config.yaml
n_layer: 15
positions: "rope"
rope_base: 10000.0
tie_embeddings: false
init: "uniform"
init_std_qkv: 0.026
optimizer: "adamw"
weight_decay: 0.49
decay_shape: "pow"
batch_tokens: [65536, 131072, 196608]
seq_len: 512
MLP neurons of a small language model. Each row is named by its layer, matrix (gate and up: input weights) and neuron, and shows model dimensions 176-303. Each number is 50 + 15 x the weight over its row's rms, rounded and kept within 0 to 99. A neuron's up and down rows have the sign that makes its largest values positive.
After each neuron's rows, "fires in" lists the words (lower case) most often at its 100 highest values on Wikipedia text that the model never trained on.

L2.gate1074:44 39 52 48 59 57 31 27 58 56 70 62 45 78 78 57 34 50 12 72 38 30 15 58 54 70 50 39 54 67 43 36 72 77 53 33 23 42 37 39 52 47 48 67 26 51 55 36 55 34 66 25 58 43 57 41 36 44 43 41 40 78 73 37 37 59 33 48 64 47 41 45 07 23 35 60 31 60 66 49 78 53 45 49 42 44 40 26 51 46 49 94 39 71 39 23 62 48 78 65 43 54 43 45 63 24 32 45 53 68 55 44 33 29 62 20 49 61 76 28 67 56 33 54 35 55 50 59
L2.up1074:43 80 67 50 37 60 55 42 59 60 52 51 26 41 88 64 32 67 32 60 52 33 30 52 51 74 46 40 74 62 54 38 61 90 71 50 30 41 34 41 57 48 42 47 48 46 45 48 74 24 48 19 32 21 58 40 20 23 51 50 50 83 56 15 15 62 54 59 99 34 68 72 27 22 43 81 33 54 84 42 57 65 64 62 44 51 14 40 68 64 37 70 53 46 20 15 74 66 63 44 45 56 53 48 61 31 43 51 51 74 37 32 52 35 39 35 53 53 54 54 81 77 45 42 48 30 66 64
fires in: "14", "7", "13", "9", "8", "10"

L4.gate697:30 40 61 63 38 61 41 60 51 51 37 26 32 46 52 72 42 48 64 42 32 67 11 28 31 55 17 15 24 26 87 46 68 70 69 65 34 27 34 39 33 66 54 64 62 54 57 46 41 42 37 64 64 60 68 34 29 38 53 81 57 30 40 58 50 38 74 43 63 84 52 40 49 57 58 37 79 60 52 28 66 52 64 62 48 57 37 72 58 56 28 65 32 49 45 58 35 41 64 34 09 58 52 50 57 15 55 31 66 53 30 72 44 76 50 39 51 47 56 66 61 71 49 39 47 25 69 86
L4.up697:38 49 19 32 60 48 44 23 52 43 62 47 51 59 51 57 25 36 39 49 50 35 29 35 65 35 26 46 48 48 69 60 48 31 58 63 37 29 28 32 35 54 62 50 67 47 78 44 32 54 53 66 46 69 71 59 20 32 62 56 23 32 33 46 87 36 57 49 41 73 53 44 33 37 43 39 58 46 55 44 65 34 80 70 55 74 46 45 39 71 36 46 20 64 45 62 32 63 46 39 39 48 41 55 64 24 50 49 47 42 64 44 16 47 44 38 68 53 48 29 46 78 54 53 28 50 68 49
fires in: "eastern", "western", "west", "east", "southern", "northern"

L4.gate1480:53 79 32 45 56 55 34 55 60 40 53 72 57 38 36 47 65 35 64 52 59 56 36 53 40 23 77 73 65 55 48 58 69 64 26 65 56 53 58 33 45 29 48 86 55 27 65 73 62 52 30 35 58 69 57 45 57 22 37 57 56 38 52 52 41 39 49 39 49 49 52 22 24 73 62 47 53 59 55 58 54 72 43 40 53 31 63 58 65 72 63 48 34 61 24 47 38 41 43 36 37 45 55 57 85 14 36 64 33 40 79 45 44 75 43 86 23 79 46 22 57 28 56 45 20 50 49 32
L4.up1480:54 56 60 71 36 41 83 61 60 57 56 53 71 49 75 52 41 64 72 61 33 66 58 73 26 55 47 45 60 67 35 57 82 46 31 32 51 72 46 46 36 44 40 28 70 43 43 29 69 55 40 28 41 64 54 73 51 60 45 44 70 43 48 76 26 45 69 41 58 64 75 59 52 70 66 56 46 53 48 50 53 46 38 53 82 12 58 38 69 56 46 42 40 50 65 67 81 55 63 83 37 35 56 45 23 25 54 38 36 34 38 27 53 58 50 50 48 62 62 71 46 36 58 57 46 52 31 45
fires in: "set", "sets", "put", "quarter", "typic", "made"

L2.gate812:45 51 60 70 62 42 37 45 39 38 88 48 55 56 45 45 57 37 51 51 32 33 11 59 40 62 46 57 28 60 45 31 72 51 56 54 50 54 77 51 54 42 23 33 65 49 42 50 51 48 51 53 71 55 64 60 82 60 64 46 56 33 32 56 56 75 43 61 71 72 58 56 32 46 31 68 59 61 44 55 40 36 63 37 41 25 46 47 30 60 46 72 53 49 19 46 37 42 63 39 38 72 35 50 84 29 43 72 60 68 46 45 40 54 80 68 44 59 79 31 69 46 16 54 39 47 44 70
L2.up812:37 34 61 67 29 20 69 37 58 69 25 35 58 26 61 53 35 54 31 51 16 02 65 69 68 59 51 66 61 62 48 48 34 52 68 58 48 44 55 23 59 30 65 46 54 45 54 45 37 74 42 72 45 51 54 52 52 76 51 36 54 59 50 72 49 61 58 53 39 53 34 71 67 74 35 47 35 60 51 26 52 51 32 35 56 52 60 48 38 33 51 58 56 52 56 42 47 70 26 17 34 04 38 53 48 53 46 43 36 56 53 45 46 28 67 58 48 46 35 83 48 49 32 58 33 50 48 51
fires in: "would", "may", "will", "can"

L2.gate177:37 54 52 69 58 78 40 70 31 64 21 26 75 52 25 63 48 60 45 74 46 43 41 39 44 25 47 60 65 29 52 60 49 79 65 47 58 34 53 51 47 62 68 54 45 49 40 53 51 37 58 53 73 39 40 72 53 65 36 48 42 61 76 25 36 49 58 38 47 54 28 48 43 50 57 44 48 41 23 46 61 56 27 50 36 65 39 46 51 61 54 36 48 62 43 31 53 59 81 48 48 65 47 09 36 35 53 45 22 51 62 30 32 47 58 45 62 56 66 54 64 07 41 59 43 68 41 38
L2.up177:28 36 66 47 54 61 33 56 64 63 53 48 55 59 58 61 56 48 64 50 69 46 60 48 29 45 60 30 51 56 60 56 61 54 68 57 43 27 61 44 36 34 73 40 50 47 55 57 51 42 32 57 58 49 66 69 47 41 35 53 50 59 43 54 45 49 39 45 34 72 45 37 56 50 60 62 66 65 34 48 51 54 11 59 45 69 46 52 39 53 60 61 61 40 23 62 59 24 43 34 76 63 47 47 46 60 70 47 31 31 82 35 20 38 56 56 47 49 61 08 64 08 45 43 45 67 57 48
fires in: "has", "w", "is", "had", "finished"

L9.gate1123:54 78 56 55 82 34 27 55 23 33 45 45 24 43 58 49 29 37 66 62 61 25 34 67 51 64 42 71 37 59 85 61 63 28 86 42 48 50 36 58 38 42 47 43 31 36 85 61 70 49 56 30 46 31 50 55 34 54 62 57 51 42 33 54 24 35 38 74 51 42 75 61 64 85 31 60 49 66 30 44 41 53 28 57 54 35 55 35 32 01 71 51 39 48 38 58 66 69 41 64 39 53 40 86 49 66 35 56 64 61 48 27 61 33 75 57 49 31 24 63 58 63 76 45 19 53 63 46
L9.up1123:52 44 35 74 66 25 51 42 54 23 69 42 52 38 53 57 80 39 67 78 32 53 31 83 57 38 60 48 49 31 33 36 46 46 59 45 57 34 36 61 52 68 45 61 51 64 56 51 40 70 56 36 64 75 40 61 61 66 48 55 80 58 42 29 62 39 54 88 66 38 27 49 68 36 67 49 64 36 74 69 34 66 49 53 47 27 62 72 84 66 47 56 79 55 34 60 59 41 15 37 49 69 38 45 56 77 34 36 72 53 57 48 26 30 35 64 48 57 74 49 44 44 55 44 20 44 49 74
fires in: "from", "down", "above", "at"

L2.gate267:35 35 63 52 54 48 43 79 36 49 35 78 57 40 56 47 39 87 58 55 57 42 42 23 49 44 39 51 44 65 47 53 51 65 53 44 53 36 58 40 38 51 57 10 12 23 38 68 57 35 29 44 41 49 61 66 73 53 51 45 59 23 67 49 46 53 35 30 40 46 39 40 53 62 43 45 63 41 34 38 79 63 43 58 51 35 74 39 53 62 39 56 57 58 36 27 56 72 31 49 60 48 70 15 20 51 40 32 42 43 53 69 34 63 32 29 43 40 64 45 71 25 54 58 28 50 35 46
L2.up267:54 46 67 44 46 56 34 74 46 53 29 77 47 55 48 59 48 69 44 44 62 41 39 22 45 22 39 53 59 39 64 55 30 56 64 38 69 61 38 47 39 40 33 37 17 29 47 21 55 46 38 44 55 36 46 64 58 49 46 50 61 45 34 49 52 62 49 35 36 34 23 31 32 58 34 37 66 58 30 54 86 68 57 29 39 26 76 49 42 65 28 50 67 53 50 54 47 38 21 45 52 60 43 32 36 64 40 51 52 37 61 51 52 41 48 34 44 58 60 22 37 54 87 47 29 50 33 45
fires in: "is", "located", "lies"

L2.gate1116:49 68 67 53 85 50 79 29 34 75 47 34 67 28 36 69 61 64 37 51 64 36 46 59 64 44 57 61 12 64 76 33 61 30 58 66 57 47 39 61 48 48 47 39 50 17 66 60 51 68 63 53 46 65 61 52 60 51 52 75 69 73 45 35 45 64 54 58 52 50 40 24 46 63 80 56 37 79 50 75 32 43 69 27 58 65 72 24 68 48 41 45 40 74 40 33 76 25 40 79 49 09 68 28 39 56 48 31 33 44 70 72 56 28 45 36 72 70 23 57 48 40 47 18 49 39 40 52
L2.up1116:53 57 66 70 72 45 69 38 49 66 60 69 53 40 43 68 80 68 32 46 40 28 47 41 64 61 61 56 25 70 44 41 45 20 51 41 50 56 72 47 59 65 76 56 62 36 66 60 45 56 85 78 32 63 28 26 43 28 69 40 85 80 42 57 35 67 71 20 36 57 32 55 54 61 68 42 42 70 77 60 34 30 54 48 51 44 56 48 68 46 53 24 54 51 68 27 47 12 61 49 38 42 47 38 48 33 62 40 63 35 34 35 71 28 59 24 18 80 20 58 30 46 51 43 56 70 68 34
fires in: "all", "long", "often", "non", "sometimes", "best"

L2.gate438:60 44 37 41 65 49 47 75 62 50 60 42 65 60 61 66 62 33 72 79 47 40 63 74 62 48 72 56 40 77 49 89 67 41 77 37 27 60 38 65 45 75 48 56 38 50 66 42 40 54 21 36 52 37 45 75 40 43 45 44 39 60 72 54 41 49 58 40 50 41 31 52 39 77 52 42 46 73 58 30 69 67 48 43 53 39 76 29 71 14 47 43 50 53 38 41 19 45 31 58 66 49 65 55 67 48 17 56 74 49 58 63 44 48 32 52 46 60 39 09 51 72 75 59 45 62 49 52
L2.up438:49 34 57 36 43 65 27 75 22 38 33 69 41 77 33 25 42 46 61 65 12 47 64 61 59 46 64 52 46 50 50 35 46 48 51 53 52 71 41 54 31 58 62 49 31 43 57 55 61 55 34 22 48 43 31 60 46 68 62 59 31 25 30 46 45 02 48 27 66 49 29 65 04 48 56 44 26 52 55 16 62 64 62 24 42 39 70 32 48 46 61 57 72 38 66 70 26 66 37 16 50 28 40 57 24 34 52 38 67 46 60 61 37 55 55 55 53 36 30 45 30 20 69 48 44 46 47 72
fires in: "located", "life", "born", "radio", "temperature", "diameter"

L2.gate171:41 70 52 70 62 48 47 20 52 62 65 50 58 48 34 65 51 57 28 48 27 25 48 43 52 41 17 45 59 57 78 27 56 78 71 66 28 38 49 70 49 52 70 50 43 18 61 19 49 63 44 43 34 47 52 38 34 45 49 20 64 44 77 31 61 57 63 69 36 60 37 50 76 55 45 27 49 41 31 53 81 58 58 39 67 60 57 47 72 41 81 65 42 54 45 48 81 55 54 47 76 30 15 43 60 81 64 65 55 73 39 47 72 13 44 56 36 29 58 59 61 61 40 56 47 22 75 35
L2.up171:44 77 41 64 80 67 56 21 47 38 50 43 18 53 50 74 66 64 48 44 54 40 35 56 28 63 33 74 70 70 78 39 55 88 68 75 46 21 50 68 76 36 43 46 32 15 45 39 66 51 44 45 39 38 50 27 25 43 21 43 55 80 82 12 17 52 64 88 53 52 64 33 49 25 35 26 53 54 45 35 77 39 39 47 72 57 71 51 65 26 80 79 74 41 21 41 65 61 26 68 66 35 42 49 80 67 54 43 34 66 39 42 58 42 66 33 50 59 66 59 60 50 45 43 43 38 65 51
fires in: "14", "13"

L2.gate1306:41 66 40 54 74 16 52 47 62 71 64 39 04 61 56 65 55 73 67 56 77 48 38 54 58 22 48 66 31 55 59 69 50 55 60 52 58 25 33 41 41 57 77 44 55 44 74 50 59 55 45 17 63 39 45 38 61 66 32 49 33 75 31 45 49 66 54 72 63 62 30 49 34 38 43 50 64 57 66 38 64 38 18 49 59 46 68 44 52 89 50 60 64 67 59 45 40 27 47 57 22 64 55 36 35 33 15 38 37 68 67 27 40 69 57 51 38 86 66 23 47 49 39 48 35 23 44 55
L2.up1306:55 49 56 62 31 56 69 28 42 32 70 26 67 48 33 60 45 28 24 42 31 26 52 64 57 36 30 17 39 54 63 51 37 51 59 48 49 77 61 54 74 34 58 15 57 69 46 68 33 41 41 52 54 35 52 31 51 43 70 55 61 50 61 39 64 35 38 23 56 74 28 49 45 53 38 31 47 33 32 19 27 74 65 71 52 21 27 54 54 36 53 47 57 33 46 78 57 44 40 31 46 61 46 47 60 52 77 62 57 47 59 72 63 55 71 54 54 28 67 54 36 51 08 25 58 38 41 90
fires in: "would", "can", "may", "could"

L4.gate1321:24 44 44 51 45 45 51 68 60 43 43 56 46 57 50 45 36 58 35 30 50 49 49 49 39 46 27 30 73 28 49 38 24 62 52 34 52 67 28 84 46 39 41 58 59 27 66 37 50 49 73 49 67 56 71 65 46 55 42 52 62 66 35 53 37 40 44 68 23 43 56 60 57 56 54 45 51 27 63 54 43 49 62 40 38 73 50 47 70 61 38 57 70 49 55 57 34 29 14 66 73 33 42 38 35 35 49 50 50 56 65 64 67 82 46 44 35 26 37 66 31 37 40 34 30 16 51 51
L4.up1321:59 42 13 63 41 42 56 43 49 55 43 48 24 56 51 61 46 89 74 73 44 60 44 19 26 46 53 49 55 54 58 26 32 53 71 42 31 37 41 57 52 55 40 58 40 33 57 52 55 68 50 74 68 90 73 75 59 64 48 35 53 27 35 43 34 38 62 67 58 66 52 45 40 72 58 05 38 45 74 50 46 51 56 57 59 75 45 47 54 42 49 43 26 35 66 84 28 40 66 38 29 47 22 71 65 53 41 38 27 47 34 44 52 71 26 39 51 73 50 40 56 36 42 20 50 32 53 36
fires in: "united", "southern"

L2.gate788:39 71 49 48 61 56 80 31 70 48 38 30 36 35 46 43 54 73 84 75 35 34 45 44 61 50 53 29 45 69 54 69 62 41 55 35 36 72 47 65 25 40 24 66 47 38 69 50 61 42 66 58 76 33 48 73 51 43 46 42 78 36 48 68 48 68 41 63 46 49 37 46 50 45 29 24 64 67 70 56 36 47 34 61 69 46 64 54 46 56 35 67 52 61 53 59 33 39 51 65 65 53 88 57 73 76 76 71 43 59 43 33 53 52 40 43 64 67 56 47 52 46 42 60 70 57 58 74
L2.up788:56 44 54 35 27 35 75 50 45 32 41 61 41 39 64 72 45 43 29 35 36 62 47 59 62 63 59 41 87 41 62 53 91 52 29 49 51 51 67 50 68 70 48 44 55 34 75 58 59 52 15 36 25 36 53 41 65 68 29 70 25 35 69 39 41 22 51 70 49 59 67 60 67 48 41 54 53 51 60 78 81 35 54 39 75 35 44 58 57 46 24 62 45 25 46 72 63 42 64 53 35 57 54 50 64 50 42 15 67 92 57 10 71 61 63 50 55 57 57 39 54 59 20 43 51 54 56 61
fires in: "1994", "1995", "1973", "1975", "do"

L2.gate905:42 29 48 30 51 90 45 26 55 44 60 64 62 45 65 51 31 06 42 68 70 54 59 26 14 42 37 38 74 62 49 46 61 92 52 13 45 86 64 58 40 55 48 52 21 48 56 34 60 44 40 55 66 37 63 56 45 47 31 48 60 53 25 27 34 58 63 55 39 52 42 38 37 52 72 35 27 45 76 41 45 53 61 40 48 43 62 54 26 22 55 54 41 77 44 28 52 49 58 68 40 58 48 45 36 59 36 48 64 55 56 43 55 41 71 40 70 49 45 49 66 24 72 15 36 59 33 62
L2.up905:31 54 43 58 60 50 49 51 54 42 69 45 74 39 67 71 47 55 34 34 43 55 45 35 42 68 48 44 52 64 49 27 33 43 26 35 65 42 60 10 48 46 58 54 55 42 56 58 32 80 43 51 22 47 74 41 43 28 75 58 62 48 72 50 40 43 40 49 62 28 84 54 62 40 54 56 30 51 27 52 67 56 90 52 49 77 69 60 55 43 51 51 56 24 41 55 55 50 48 19 43 26 53 78 50 51 54 44 30 64 28 56 33 42 74 33 25 40 50 38 54 40 68 55 59 49 42 26
fires in: "co", "re", "non", "coogee", "self"

L5.gate162:47 53 40 47 71 70 46 61 22 68 56 21 73 65 49 46 39 30 65 36 58 46 51 51 38 75 59 56 63 42 30 48 51 60 48 70 31 48 58 47 64 71 67 68 66 29 36 63 59 45 52 37 48 75 32 69 60 47 61 84 40 50 48 83 51 52 49 64 65 68 44 72 32 49 40 63 50 67 46 54 42 53 42 36 58 64 14 43 41 45 19 62 29 54 47 48 74 54 53 55 53 74 35 34 28 60 41 48 53 52 65 18 44 30 32 60 58 62 70 38 62 32 66 68 85 35 43 56
L5.up162:45 47 89 47 68 55 71 63 47 68 56 31 50 57 64 40 41 36 55 38 61 67 41 85 10 60 31 69 67 48 45 63 46 37 68 49 25 28 34 50 68 68 53 46 57 53 26 64 45 41 30 61 47 50 45 28 62 67 43 75 54 48 45 79 55 56 30 42 56 26 02 53 36 29 50 73 72 56 64 45 62 59 37 29 55 60 00 60 41 59 30 40 74 42 47 44 73 58 62 42 63 56 57 26 73 59 60 48 50 46 69 51 44 44 38 76 64 44 56 36 66 63 48 67 70 56 29 57
fires in: "year", "week", "years", "hours", "period", "day"

L2.gate1079:41 55 69 61 68 59 42 17 64 42 67 53 77 69 58 48 47 80 46 79 69 57 38 22 47 28 56 60 33 52 19 35 62 37 22 51 34 62 69 47 55 46 40 30 73 42 56 85 37 53 75 44 50 54 71 55 39 49 71 40 58 59 55 47 25 69 38 59 42 78 51 27 45 49 71 95 51 50 59 26 47 48 58 41 56 55 47 31 33 29 78 49 54 80 48 20 50 22 65 33 49 47 52 49 51 40 59 51 40 64 53 09 76 37 40 52 53 57 59 32 67 52 33 23 34 45 64 32
L2.up1079:57 55 53 76 63 69 44 40 70 63 41 62 72 67 47 42 74 47 40 60 72 66 64 34 37 39 45 53 35 24 38 59 42 47 59 52 37 58 52 59 53 41 78 43 72 33 43 94 20 48 77 60 46 66 42 38 36 70 50 34 70 40 56 50 47 50 48 46 39 53 27 38 29 52 63 60 52 50 75 42 56 46 43 63 24 59 63 42 16 55 67 23 38 82 53 40 38 56 75 47 55 63 50 75 59 32 82 54 43 81 63 53 62 55 64 55 37 62 46 50 58 45 26 27 19 45 69 22
fires in: "well", "best", "non", "high", "self"

L2.gate1068:27 74 54 62 47 50 44 56 66 52 78 33 30 53 43 59 62 49 73 65 76 26 32 51 47 59 16 23 32 68 47 64 52 67 57 64 52 63 58 59 38 73 47 37 58 85 84 55 45 25 64 56 47 58 54 48 28 52 38 40 56 35 64 54 25 14 59 28 48 27 55 48 73 44 63 49 51 37 57 49 54 66 46 42 62 47 38 70 44 53 52 19 55 52 56 44 48 32 58 42 31 59 60 48 12 43 44 65 42 33 43 42 33 46 49 58 45 50 56 68 58 35 67 35 26 49 53 67
L2.up1068:43 77 61 37 53 46 77 42 55 47 77 32 39 58 61 69 20 41 51 36 55 54 54 59 45 77 35 58 56 65 49 46 36 61 48 62 46 52 36 46 39 64 39 54 22 77 55 39 74 51 45 28 33 47 44 73 35 58 45 58 57 66 45 64 28 34 51 39 39 27 68 60 48 62 51 57 37 53 35 51 35 89 56 34 71 63 67 47 38 45 36 25 46 56 55 53 70 62 49 41 35 28 65 62 14 39 40 40 33 62 36 63 45 69 46 34 45 42 44 66 70 39 70 47 51 64 61 73
fires in: "al", "co", "coogee", "gf"

L2.gate252:50 51 19 49 36 38 39 29 45 35 32 54 65 56 22 32 50 52 31 38 67 56 30 56 41 75 33 42 47 65 43 52 31 54 53 51 65 39 49 47 45 56 35 24 54 61 78 29 44 36 60 61 52 27 81 10 55 45 30 33 49 70 50 52 69 55 53 64 54 48 52 29 50 31 53 24 46 49 60 65 81 64 61 56 45 30 21 47 30 43 50 99 49 32 59 22 62 45 60 50 59 47 42 51 52 23 46 89 53 49 70 45 61 37 57 38 55 48 66 33 58 47 48 41 43 65 35 58
L2.up252:51 64 74 46 58 57 50 65 56 55 53 66 57 40 33 64 39 72 37 32 60 56 44 50 51 52 34 29 41 49 66 63 53 72 48 41 09 65 36 42 83 72 60 70 59 46 36 59 44 51 53 43 59 73 44 47 28 43 60 31 72 46 56 29 12 46 48 62 62 25 52 52 49 28 51 45 57 56 69 10 46 62 36 39 49 67 68 60 55 40 72 55 62 32 33 59 66 57 72 43 52 76 47 14 51 37 39 68 40 30 37 42 48 39 48 64 72 34 47 24 53 76 70 56 33 56 26 39
fires in: "10", "sheikh", "el", "14", "pétomane"

L9.gate738:26 71 78 51 34 60 47 71 70 28 39 50 57 35 59 25 86 63 66 53 25 65 79 66 67 40 52 66 53 56 44 30 80 57 69 57 75 60 31 31 20 46 70 42 70 44 53 61 34 62 36 56 75 53 57 50 57 66 64 61 44 64 75 43 37 56 75 46 42 28 66 41 39 63 63 29 64 58 42 50 38 40 67 44 51 56 56 25 40 45 44 47 60 51 46 22 40 35 68 52 35 54 55 30 61 52 41 35 53 36 52 48 74 48 52 13 25 42 49 57 40 40 35 63 39 45 72 49
L9.up738:51 45 61 53 65 26 54 78 46 37 12 40 64 44 45 70 52 76 52 59 65 50 69 37 28 62 31 40 63 52 21 59 36 39 47 25 76 65 40 36 74 34 49 63 59 76 53 36 73 62 56 44 65 51 77 59 60 26 46 46 35 70 52 38 20 45 21 53 52 16 33 46 26 58 58 56 56 57 50 66 42 54 52 41 37 36 77 63 52 71 52 55 64 37 70 37 20 64 69 66 60 81 73 31 63 77 44 67 52 83 55 63 77 53 82 54 43 45 55 59 55 27 36 63 54 72 51 46
fires in: "is", "a", "born", "was", "had"

L9.gate319:30 62 77 65 48 60 54 70 48 53 30 37 39 46 33 44 26 53 31 52 39 72 46 79 66 71 63 38 71 47 54 29 54 47 57 58 46 26 53 84 50 55 38 41 58 64 27 72 79 46 69 15 53 55 69 41 58 30 44 45 41 59 58 71 50 51 51 57 42 28 52 51 61 55 83 56 60 79 43 32 50 43 54 43 47 66 46 46 68 36 42 51 53 51 51 72 42 47 74 47 77 60 62 37 48 77 58 34 22 62 57 62 53 42 64 09 51 36 57 43 42 50 37 76 58 25 53 34
L9.up319:50 58 65 89 63 49 45 61 43 42 46 22 56 68 52 61 40 48 53 41 60 35 11 39 62 48 53 42 64 57 57 50 49 58 62 46 69 54 34 59 67 21 49 52 61 74 28 71 65 55 41 42 50 60 69 37 37 55 55 44 66 40 43 48 43 45 25 32 75 49 45 51 50 76 58 53 68 53 32 74 45 64 52 56 49 59 66 61 33 23 63 70 52 47 26 43 87 47 11 53 65 36 40 44 35 39 59 34 61 80 63 50 35 56 51 57 34 71 42 35 63 39 32 61 52 63 32 30
fires in: "is", "was", "are"

L2.gate897:50 46 60 59 54 61 46 52 71 34 44 60 34 40 52 67 68 49 26 63 81 52 20 11 31 76 59 50 42 52 24 70 55 40 63 29 43 29 64 52 40 62 66 71 51 45 70 48 31 63 29 56 53 37 44 52 68 33 60 67 48 38 69 70 31 29 53 36 44 69 77 53 48 36 60 60 55 54 54 47 76 43 48 21 69 32 40 35 81 56 43 42 56 46 46 55 40 61 51 55 25 74 35 54 56 26 61 62 42 70 77 53 59 32 37 57 62 58 69 63 44 51 54 51 61 35 53 58
L2.up897:35 47 74 60 54 49 78 34 60 31 51 56 34 36 37 53 60 24 19 50 61 44 19 23 39 63 60 80 50 38 31 57 40 61 44 32 52 21 47 46 34 67 56 60 55 56 43 34 45 46 47 57 48 20 57 52 47 56 63 43 35 21 43 53 27 38 50 35 50 58 66 49 43 37 50 52 37 28 68 71 74 49 55 34 37 58 62 30 53 54 50 45 68 46 39 74 50 43 35 60 21 29 30 44 74 36 68 38 49 76 81 50 67 44 39 59 57 59 45 75 33 41 63 49 66 07 73 48
fires in: "air", "ned", "ina", "swe", "admiral", "captain"

L4.gate1399:47 39 44 45 43 51 51 68 75 67 30 41 42 66 81 34 45 55 46 90 28 52 42 35 59 44 46 52 28 63 86 50 61 52 77 51 42 55 60 62 82 35 45 50 33 68 42 76 31 53 38 57 52 43 76 57 31 49 51 58 57 73 67 50 42 35 61 46 49 32 56 48 57 61 56 41 16 56 49 47 37 45 40 55 53 36 59 31 58 67 33 36 55 67 61 42 83 18 19 39 54 59 56 27 49 36 45 47 24 52 55 71 60 63 80 54 46 55 32 35 36 49 24 56 31 36 52 35
L4.up1399:39 42 48 56 45 40 47 44 63 69 61 58 71 47 51 55 47 67 70 24 28 47 43 11 26 36 72 28 48 71 75 37 53 52 41 75 71 62 43 54 63 71 56 36 70 28 60 47 15 31 61 39 44 42 44 63 56 31 39 38 73 70 50 33 50 27 62 49 39 60 75 57 60 49 43 18 54 54 74 42 55 61 70 36 51 49 81 62 35 64 30 49 35 56 56 56 28 34 52 26 47 62 53 47 46 53 55 84 43 55 42 57 26 67 38 60 47 56 49 52 58 67 73 49 58 55 35 41
fires in: "atlético", "de", "united", "july", "são", "horváth"

L2.gate240:80 65 31 41 62 39 41 48 56 58 60 39 71 54 68 39 39 82 40 38 19 46 09 70 57 35 47 51 38 49 58 34 62 42 44 71 59 66 56 51 46 63 56 26 62 40 52 50 47 48 75 40 56 62 75 37 57 53 73 54 67 50 41 42 58 31 50 27 54 53 50 68 63 40 41 57 47 40 20 35 37 46 41 43 30 34 42 45 59 79 71 62 54 51 52 57 64 51 46 25 94 21 55 64 56 38 46 63 31 65 54 52 54 50 74 75 58 74 72 53 59 33 19 42 15 17 36 82
L2.up240:71 53 50 48 47 39 19 31 75 35 53 53 39 68 76 70 75 46 31 38 27 41 40 62 67 21 70 26 33 49 48 52 33 55 37 64 47 49 38 44 35 45 53 46 48 63 48 47 53 50 59 45 64 72 84 35 48 43 47 52 55 50 52 45 64 59 35 61 57 53 49 57 62 35 41 58 33 63 44 36 58 54 46 59 47 51 56 67 63 86 74 43 32 48 52 49 52 66 37 39 87 55 72 60 49 39 77 56 68 52 63 68 59 40 44 65 62 74 75 55 38 59 10 37 31 40 46 78
fires in: "would", "will", "can", "may"

L2.gate209:46 56 84 31 44 44 55 56 50 48 53 73 50 72 61 52 76 48 67 27 35 73 55 55 42 61 43 44 70 42 65 63 54 77 57 51 49 41 72 38 53 73 46 80 64 48 58 70 62 22 73 43 45 39 42 57 49 56 57 29 35 67 48 49 59 35 60 57 32 25 71 55 34 51 28 58 66 56 60 41 68 61 24 28 74 58 35 49 46 65 51 58 41 57 63 43 67 51 35 41 56 42 63 48 41 46 38 44 48 65 44 58 47 52 58 70 65 13 27 81 43 34 37 49 30 40 52 46
L2.up209:73 53 84 42 40 60 36 68 52 23 51 56 51 52 53 47 53 68 78 25 47 44 37 67 91 72 37 76 51 46 44 56 75 43 46 52 46 28 74 43 48 56 41 77 76 60 65 79 54 36 62 40 46 26 16 45 78 30 67 52 65 62 25 50 46 36 40 60 17 57 78 39 44 45 50 59 54 64 36 53 59 44 60 67 56 41 49 62 50 54 30 29 45 69 81 33 71 68 10 38 40 55 58 39 51 56 23 32 40 54 26 56 45 35 35 54 80 40 45 49 20 39 51 63 33 59 55 68
fires in: "2011", "black"

L2.gate809:39 83 56 32 64 56 42 55 76 57 61 53 58 82 36 53 58 31 54 40 76 46 68 53 52 46 73 64 11 52 43 60 64 62 67 30 60 54 52 65 61 40 61 39 70 42 91 72 62 62 40 48 71 63 41 50 49 59 33 50 85 37 58 47 47 34 64 37 43 50 59 35 65 32 43 40 49 53 32 75 49 48 51 10 34 38 40 70 49 55 76 54 39 23 31 70 58 34 26 48 58 46 64 34 61 49 77 91 43 63 48 57 47 44 83 53 34 51 51 29 38 43 64 56 36 91 43 55
L2.up809:50 77 36 53 38 67 64 60 47 52 57 58 58 84 57 39 64 56 63 28 55 67 77 55 36 44 62 74 38 55 15 37 45 65 64 30 47 52 60 42 44 70 67 48 55 54 62 54 77 53 61 36 46 61 67 53 42 62 56 21 70 43 58 29 67 33 77 58 54 50 51 47 57 43 46 42 66 47 30 59 47 64 47 29 31 51 37 54 56 61 74 55 48 40 47 56 64 51 21 50 57 54 71 55 53 58 72 53 36 50 16 48 44 29 62 57 69 66 59 38 45 65 57 57 47 84 38 34
fires in: "public", "black", "indian", "civil", "brown"